python train.py --n_layer=15 --d_model=384 --n_head=6 --n_kv_head=6 --head_dim=64 --d_mlp=3072 --vocab_size=14218 --activation="tanh_gelu" --norm="layernorm" --norm_place="pre" --norm_eps=1e-05 --positions="learned+rope" --rope_base=7270.0 --rope_fraction=1.0 --qk_norm=true --attn_scale=0.125 --bias="all" --tie_embeddings=true --parallel_block=false --init="normal" --init_std_qkv=0.0212 --init_std_o=0.00388 --init_std_up=0.0212 --init_std_down=0.00137 --optimizer="muon" --lr=0.0143 --lr_mult_o=4.0 --lr_mult_up=0.893 --beta1=0.9 --lr_head=0.00388 --grad_clip=1.0 --warmup_steps=0 --schedule="wsd" --decay_fraction=0.905 --decay_shape="sqrt" --final_lr_fraction=0.02 --batch_tokens=[32768, 65536, 98304] --seq_len=384 --doc_mask=true --z_loss=0.0001 --train_tokens=397900000 --steps=6503 --dataset="wikipedia_en"
MLP neurons of a small language model. Each row is named by its layer, matrix (down: output weights) and neuron, and shows model dimensions 128-255. Each number is 128 + 24 x the weight over its row's rms, rounded and kept within 0 to 255. Numbers have three digits each.
A block is one neuron, or neurons of one layer that tend to fire together. After each block is what it responds to, as a language model described it from the Wikipedia text at the highest values.

L7.down1630:148156141151117146162138128097105141135136127116106104101116139146136108129107095126105129132112125101151148142124119120126098114125127151124145131081153122124158126118148150082117150100170154087103153111171095103122159126134180077094107183132112144132131115123117076101097127143122144142085103189120160093125114106152104115122126156150164136125109117097115097122091140104131125107128
L7.down1893:149160191122142136123112113109104170099112114127125106115141100121111146123095083126125101126106137108159164127122123125115102085125133118103172155081117155159128093102166128100119167142169138120127152139144128124148117088120125064124118185152088169135143111158077141137105111143147106151090118178132144092138148086131095151115115161127129127127141106128119128120119160113117123122150
L7.down2502:112168135115090109162167126090125118121121159107113090147145151122120141173124116126137088122116127087177157120142140148128066119084101136109162133110101156143116119130166130107132133139151133082142139124117096117151117120141160084136096145156116089145124136123099082081092118135142096121125144117138142126138139124110113129120123160115168136137103122133103114128109148155117115150138
L7.down3071:142149117098131134117115146093089131143149108170134137088132155159121143125147107155156085110127133127170114116141115102123142115150132096056144128139120128131099100109102140127125099119125131120135152148132107150122150198119120104139130163142103095107156111129134113130111114157113123103130118125126155155167141105105097093140104174157142133116142108156114120114121132109180097181118
Description: Action verb endings. Fires on the final token of a transitive action verb, often the end of a split word after to, who or a subject, as in oust, demolish, beats.

L5.down280:147146120136135126148117099136135076135149125136133136174111127123130078101090118086105110149101127135170106131137145128128133081144138108144165125126121101105136140128142075097098132087133130103111162076114180162109089134101117123152107158118128153095161148176100150129124122149145130134153091091156125114106101129122080101153115214144156130122106103144152134141128118132114162114125
L5.down2752:139062109150116137125118161145155150144138112109102131108130138142154154106125082108098130134123097106115143141151111143120135144150147163168131116122126123073108185041133100096117139161163144153136147138092160151116107141101132130077132136158062116128123133088107133169080151108123133177134120140132131088169126109101139139126146129143067163132122162118141134136116141144113153084166
Description: Sports leagues and name fragments. Word pieces in football career tables and league-tier or season text, such as second-t-ier, runners-up, 2013–14; also mid-word fragments of place and proper names, such as Wroc-ław, Calvad-os, Vat-ican.

L5.down647:131174089143124134145127170105087121119146128110097160121144123130126128154110125113128118142147188133117142155125105082113100133145122131142153131090090153179122086127097147141146120099203173107156148142178117122103121135145137085133123110100125125189158139129161089126136104134102143137107130160118128180092149119164140156152173158080149181128145126093129093141131141151125109089143
L5.down3020:134148094111145115123113164161085108184128146121116104129123137100197153136146086144138100118076168120130079120177140147092103093111142127096148137138110114129111116138111120174116129127137133144154132123144108179116140133180122132124114136112129129134110092150121100145135087141112086104133107100130095150099098124159160137082116105153127121138160136122120121151073135144130111151143
Description: Preposition "in" / "In". The word "in", often sentence-initial before years or dates ("In 2012", "in 2007"), plus word-initial In- pieces (Into, Inaugural, Intern) and occasionally titles like Admiral or Coach.

L7.down123:100105132067138150114143127112136120141119150091067112154124117161121099150104120139098096095152122117088132134086066170106150154152151142095144119087166161140157095118123141151115117140152149113125133151123156140140089068117158120149119117140118135129184161115135093138155131092134136159103129134128133136115084113135113091086135153141118145146105089148149131116131098129068150107163
L7.down968:102152156121118139140109114115109142101112125150139114159150075159118119115163156116121106123153137136132141115127135146131136099137135131101128163144116075116119131117131141156103138140146119096153098127121201139144116143149113113156137151085143157136135147115125127132125125119122136165082118137152143144168127094153112093125084145186126162156114138113157114136113117177134132119099
L7.down1532:135084104097113119126169115124140143078129134154107137176143141121159133133131136110135079099149132166192110152097117152126145150132116128134128131098137122125133136091100148142137130117092138139113159147114190127126122122112185078131163135123115128163149133132142095184160132135140122167134131135145128118153119131111127114104094135121136159128135109139124142116126152120095107124144
L7.down1617:127079110124135115114190122113106124115119123125139123107155126130152130121165101094167197119150138179146123140099149121074106147122168117085136124135120091136135156140119149161117125146184118123105107148146138136098138110118147104161128155120097155132141131139132147198141081153135107142134111118108132095152142125126123092103142137158159168137154094134143169139134097147113111153115
Description: Indefinite article "a". The article "a" mid-sentence, strongest after "only" or "more than" (only a few, only a month), also after prepositions (on a, with a).

L7.down733:124166139084126150179056141114128123126100103125145118108128102137128144155137159141126111140082146091138168119128134147179180123115127106163072102138155146126134124117135118125140114115133086103121146129180135132149143128133095127108133141071140171123126116128131129121129115151121126090127106101157124156111139092151118145120133151123132171117110201151124147185094162118144129060120
L7.down1324:102134101144176165126138134105123109138138100135083113160112137098140143159147120148137105088107182144114131123133145119112141160115103092146126111120116147089163131076107110132126103133136146125133159116138147102109132114128124166130114158092201093132115091125144132130114111125170106112123138150091110165166141044140125134152134108151106094120096109121168138139119135127166119130176
L7.down2045:124125116108081111129139200134103098167108148099124125129156160141139156134109147111104122073121151110148129132133122179071122095088149111132119098036091154133131108114124146137161111129129118139142145121110077122118126079164166130130108155099143167122118145123162139128115090129110153155128106119190127146099123106124135125126128134090122123135129150087097131126134156124133112130115
L7.down2589:092130110149135131124107135118102103122088160109111159147162124112107111118186132136118141159083126177152179111157131170103087138123106142135102127148152157130087113143144116155140073097135108109153103133145096121137088090104137123148136122143156157153078124059140148117125101145153146139124103141161121154124124089140155120097167157142109145130133112136141159169117125172161105117121
Description: Preposition "in". The word "in", often opening a phrase after a comma or "and" (in addition, in the hospital), plus In- word starts and occasionally "by"/"for".

L5.down346:110069120144110107120178129153142117090133166135155123140165124127168124112142126102122108116134107144117105135100109149108147103120102097131124132075122140108115132141168168119092177121139107113115119159133182106145118098114163128100127137094116119111143132131137103125139117123115131127110118154169144114131107140120141147107124173122130154123101099127100138126122121129093131114106
L5.down582:125082131110129082142143112112092181151141115116166167133130121127142102134146122068103092142112131142100117100113105167065152136162104108109108132101129125095128148126139093124120140163104089135137125121128099121133119102093135107137143130116175153159078122125166120129146119125128122081094108125135143096156110122149142134113197148145110180160120123092130140098140142146085122094145
Description: Letter "a" token. The standalone token a or A, mostly the indefinite article after verbs and prepositions (as a result, was a, still a), also word-initial a pieces (aids, aux, augustus).

L10.down475:142121137153155099137148105122118102123150118103141145110077106139126131129117114110129115129140097130126177169125109146117090085135138124110130142096139099137068129132090140119136126093082160150163140102119142144135069124124124133099109131137112176151132115091091124134119134154151164123140112120109174097092100146133134133113100109114166144132127152140126172127142157107088151163150
L10.down1429:114149137109134120098171100159137171138155114116124144133094122137139107176124172157146118185152106095137158124174146093117153144157100141133155116162130099129144149128085153113144150069092113079144130155123186116113136139153125113143117130111139157135073109130092129126136120137104118115077100089089164126106113095078117122130080115123166161125116142119134167132132113089130154166130
L10.down1529:113088144136127160113123134104120142147145124111113126175116139136161107140124136137109099124132099112132113139124141122100107103108096089134100108094132128133092136140127134112110122119186105126113102095131134132116164132148110133143118094081127176171121165133158101122123121140137112127113117150112164181106153121150161093117105125154109140123112124107134091130102151127146104147109
L10.down1611:133110135119154111089091129090101109150125148102125132144088103146143135111141126119157107080146163145124116133122132127104135131112149097091125155123113068120140151150116079122129158094123121118080150151152136094151126144119100131139137129090074125093090093126082113131065113135122122051109078118133140127133166117118138153112052131146175110083108133117142105151155161110140092136146
L10.down1770:123153122092157103108086150119147112145137112093132152116098156139129129100144124125140094111106089107144125138096149139137142145159140113159088169080114114174088147176086114125051135094125154100149168131160095113131120132140116143130114118096129121141126139135114161135121167139124107129095129108118128108155111088164118099128143099157153145123132138139122121159114142107169174090125
L10.down1784:149141126146129092090139147128089164144141137119137141169094132165125128129119124133106109136143133143121118140096192090128126142094147112122123106136119070113136129144101137084129138134108128124096108089170130118135135156139114104100112140142127155151146136122095094137104126144150070115091108144161132196167126082108143086154101109116114139148076157176129086110115121113147135160116
L10.down2523:153124117124161115142122138159097090151118129090146113138067153117145137125111126093176101096154147129154137112159112139124144129149117113125123119109120114148167151125121151098134156118118121112107143095101097091172134134194120163073144124089170130151179125144117155127073146145124144111081117175125130130127111121090136186149068096134174138118135099136088123149146152120117101182119
L10.down2888:138103124163118112154116112192173158147169154106091132143110185187113093110113126152133110119159113094130156125126145170104170155158099135112096109148129146088110108123180148092093138137115158103145153168113105157160119114137155153102134123080127135105161129112135103112073141101128109120140140105145147154171115137054177152113154109110145117093133136106086106122142159122085132108164
Description: Before an upcoming team name. Separators and connecting words just before a named team, club or institution, mostly in sports tables and career lists, e.g. "| Hershey", "side Wigan", "transferring to Kearney".

L10.down131:100078076131134140125192080087131123111128142134141192104133175146066169113157153075141124119085106129136121142078163110159126125121160153091120109133179141139119126165130142127108135174128104129088134122126151116122124100128124105113151138110134132138125104145189118116143135132136164109159147168127144138136140136123134118119113136131116112157144133157107107098088128185103161059168
L10.down627:122080134124134137087124114138144115115129128164184152160157137151178140133098158123138087158106124145157116102125161094102163148138107129120127118093141134139141170136120153168108148114125115115118187190164121162133117106115124152156126123118126121162105137110154142119114123155112132140095115185141142134153140231109112118134122151149085141112138124099133134149145137116096139130178
L10.down954:127088104123145147161148131127170108140120136132141120142130152117126126095123118115102115133100122088105127132131093167084148115134141141076095077088134122149096142123133152139136083135119101101097139142149132143137138134105164139120092142153108104079083177106131139115114130098108116127123102133145086114119083160125120090136095170088111218149111091153118130101123143107103119160124
L10.down1148:101098133141127128141151069138128140151086136178133173142104163141110132147142126118109077109113102133169108116119115116133122120108126129133127134127151108142110141113114149125117138109138156107096118146104161094147136115091186111103126129160172140110129105142140085093181119103110188120152116094140154129093110110095087117114094152148128171162109098142097139083125151155118144138104
L10.down1640:100066114125098123107165102108102164154125137156135175162112153123124116136125125132182110104144116132158129152120129154110139140145076104124104125092133141131154146116089150128101144152119111125118154195097163141135125083140117092115137086116108154113137142116172101126158142143122091116099108110155143132121077128129106097144112150158139134115157074118126149144120144153140127071142
L10.down1962:129067087093116128127174105106134111151144138117089177163119102170123113118142099146127121117137117150167111135119136171117125166113138108115075135101116127120114126102113139145114160159097083180120152157153153088135142097111129079156113156086142128155125110090119122123117144167123094140112129145135135138173095126116119120139143172166128111136139122126160121116160149111140102099133
L10.down2255:089099096117160127087172143141125112120082151121112150152159116144132101122123143140102131138131114150137115145103124162163165162140110120122122127169137140108169129111108134093103122124139081100096154120123170133095141093187123138141173135131123079147137131122157106163162138136130110144116142120109106139143137105125132090123139155137112114156131104113132133159123131133086134114135
L10.down2728:159071136128131150130198087120154133089094156138161137159147158087116139117098142095117089157144082153179127130117146078132158148179098107107139143088100116111105146133100123120118154118115104134072109163133164163149125125134151105108132135106150105146131120131159128123146129115133102125106127186141127115153114157116123124076132129132113126142136100119122165103128115112121109147107
Description: Letter a / article a. The token a or A, mostly the indefinite article after commas, verbs or prepositions, as in a month, A number of, also a leading A in words and names like Aidan or asteroids.

L10.down816:113164083140115116145124081115155149112142106153139114094129138117100117121155110155165114136137120150136114106162150111168117163121127146123100126138089116100101112088150127086110138109125157147130113141178177145157136105122121101116155117101095126145127099112164139125126108135104107149126128129125110147134133141119101110128112161116140114115123195120126106140128124088156126083101
L10.down1338:112127105112145112150145130115141083086104151146150152118141135117118143133109093172144132146129110108156124135132162153161101087108140117103168122102126094125112122159132126138115129157125111109136146128153103137082149077130134141093137106103145110169187118138147123130138100155126103125131134155154142125134136103104109124138144146156165148134122131091094147136116124180170123131118
L10.down1605:162086110154108121121134164075125100146113150118106154140137144122115132135096094146148047181153100124145097149145124134105113127105121137123163148178073152137137124147078122137147173122165105152107119119107123117121120078089139133089130152130088113146172121102149121109158092160110128124119176104134117141101154118089136110138120134123145109102134117125075159139131129121153167107151
L10.down1626:103157143161118161148125124103145116104135094093070144138150131130130139158161126083137152103139097121154119128170130164135124146117152117141120139157125125150133107134125166125169168160138149151140186102100118134165156145146130108147158094099141135080121132113108123128168100139161114141154126158119147156121164115141140106139140159152131144153131122133132129131145127132133130117098
L10.down2078:162165091136164116136138144123112089122135079128119123122166135148127159128127122175142132136097119116127112112147120092110084110146155123162120155093133168121103116123151099092114151125144132120112081130117077185088140160099108100126110147147123105145160118139105129131130125130133136143104140125152143171201142097101079104135117146124170151126160134108122142110157132131115154111129
L10.down2434:135106086146101103132155121110139115123129137135104155107113151136158120111120133138140095153120097138169089126133102109155097121117109124102059158080114145135130107121119151138140123153142124105133109135162144081138136135108118123111152145141142136139108134123142114110108139146084146114108135137147174097167096129107126162118126101124132120119130115119128148143132133126118144148153
L10.down2542:161134136108139142063117131120105139122119123139142153149156138145132123128154095122160113170114180157177105125116113112106119123125115113106145120121115121125125120118146141081112125092134113151166138155132105172127113110114114054141128163101115122128144122159173145157080092135162098139118105153102123135174126065124129123138107172129166107091124133142103116122141128150122145126125
L10.down2883:114142135135156136173121111098111139121136095116120117179139137121113116155122122187154094136140142136123113094128112117142123158129121124115137106152137083104100126128108137151124122140172107100120147126165099175114098125121135135155116174109141135138147162125136129137147143134124146106132131191130132122119124095114126124130105106114165092088174122151143171164138124157174110086142
Description: Verbs expecting an object. Final tokens of verbs or prepositions just before their object noun phrase, such as approve, trigger, indicates, praising, secure, in preparation for.

L10.down78:127144116104120075150115139103106101130114126147097125115128143136142173151147097145126140156152152122133138113143158142084102089123116124148150096083152120104105111103118155133114142172139110163172097114124090109138149125152160096123072118136170147184112088117124087121137104113152127108149128107136149150142132109111120114136146129153155078146142144141136146169133105179161081125138
L10.down258:155108130136184099108147108119070161105107123065057089124126119110154133126125119113084127137108138159114113128107144159097132127115102105132154115099138159119134125142111173162118131109118138136111156130161120117145110129124165067120121135124158117088158100112128131127086123132152118109103134080117099101125094147131130131091145100105142165144088142177124051101158111129106115109191
L10.down1013:119151113142112152166124130143149084113088151147117105156148164101120179106108118102109108105135132168177082152089106111151118090129119122114111146084130134139122113149103071098138157111137127153146151173164143114107145124126142098154119153112121097131134156138134112114113117134135140117123114108171082137149117134138145107129080063142150166142099136120161125096098126122098148089113
L10.down1641:138154131132120154112128095130150107142146161174119126139136117092112149157137107169110112116164126132154116137123156128107086087105092126066150151184140081177121136121122110132148114111121110114133122108116098099137084152151131121107098131152126144103190087163099110109144157092104147128113130129143108101147142160121121169127117168115142140133112142127153086114151135160101147145151
L10.down1736:142143143126077142124119192144140146079117119139097146115110135124107155117092110144131140167106148147103131149113141211133133107167149130126138163130141143157141104132097090101150145135130160119139124106104119092136087143114215109110105114122116115126119123079165141077143140109106123146137103126144153156131138092149170149130131103145161110153132117064127136108150124160130179147103
L10.down1991:140126127129118166126134152145132126105131147075149126155113150119118123098146139141128127147116111152178136153148133168131114151133150145116130129153087155124120130134083101114128139124126119104111096095131134105145131141139148118109137165119124132156112160131166158113107069132124165075105112116122145155112117084099136094130168128133144144147134111135137112166164150139140143103171
L10.down2139:113166139124126142107145099119127119072152114136140144171146141104167120132163139133100152116179105146145134174148079152129083139126170148123092160112116145160130113153124147142136098113134116108137171132137124095142100113129114126132126126134169130137100141136153137163100093109140171153132125146120119162099128102141081102109140186118132114164144169085135114153138141146158094164114
L10.down2149:132130132090179124121102144160142097116086082146117153154126117121144124143090161082112131161075146119114101151134134105114176093110099099145106131102168123146156111148153155170138111143124115152150165115127146131110147172137138114151127136132172103131104120077080118170110070120173138103095086172150088156121137095138156140113141112119063112124102156149129150144111135128103133111174
Description: Word "in". The token "in" (or "In"), mostly the preposition before the, dates or places, also as the prefix in inexpensive and inactivity.

L7.down510:111111147088160127113139130142121125170161149152126122126107134128132091111122128111141111121163158098130146106154116107134121167102117105154128149109124135117102117115124131140133131131135132143139121131099139124157111148116137123112099079138116154134164134145136155107130151154103115108125094088133089147126120246130108131108127099087156121148107155147162171084079126098117105125114
L7.down1208:131156141124125096133156132121135165080149138145119090103145097097107122096139084118182101167122123103149138122140131127162139111177143107123118105097149150136128109114119137132143120128099133155110105177159105080169120094118164128104123160169131112120160139152156109126185120100170165135121132090121134130175115141126115113117129162129122113180132076157128128101136104085137150120078
L7.down1636:155146122123123108099094106154134169117123134141163119154132115129093121117150107128139134086084118123161133113170099126103097109102155168124120128123131085141131153095127122106053132113099097119126126127157123126145125148200096120164100145110118130122129126154086104142112148138130137131147120154145145130113131139159075134138075142115118132146087149133129123150124131112174104128135
L7.down2497:111154142152111132145137137130135144127146142168099119133139128159099103107125142097107150116081145116121147120109106158114104127107124113135136141134125122125131134121116130124116152137129142115126163097148145142137159137130101140120132151115159145146115134126117118123149142120131152095119125122130136115120127173141131132133135146125147146121112115137141171137090124093144125125092
Description: Section and paragraph breaks. Closing == of wiki section headings (Bibliography, Discography, Cast, Geography) and line breaks ending a paragraph after a sentence-final period.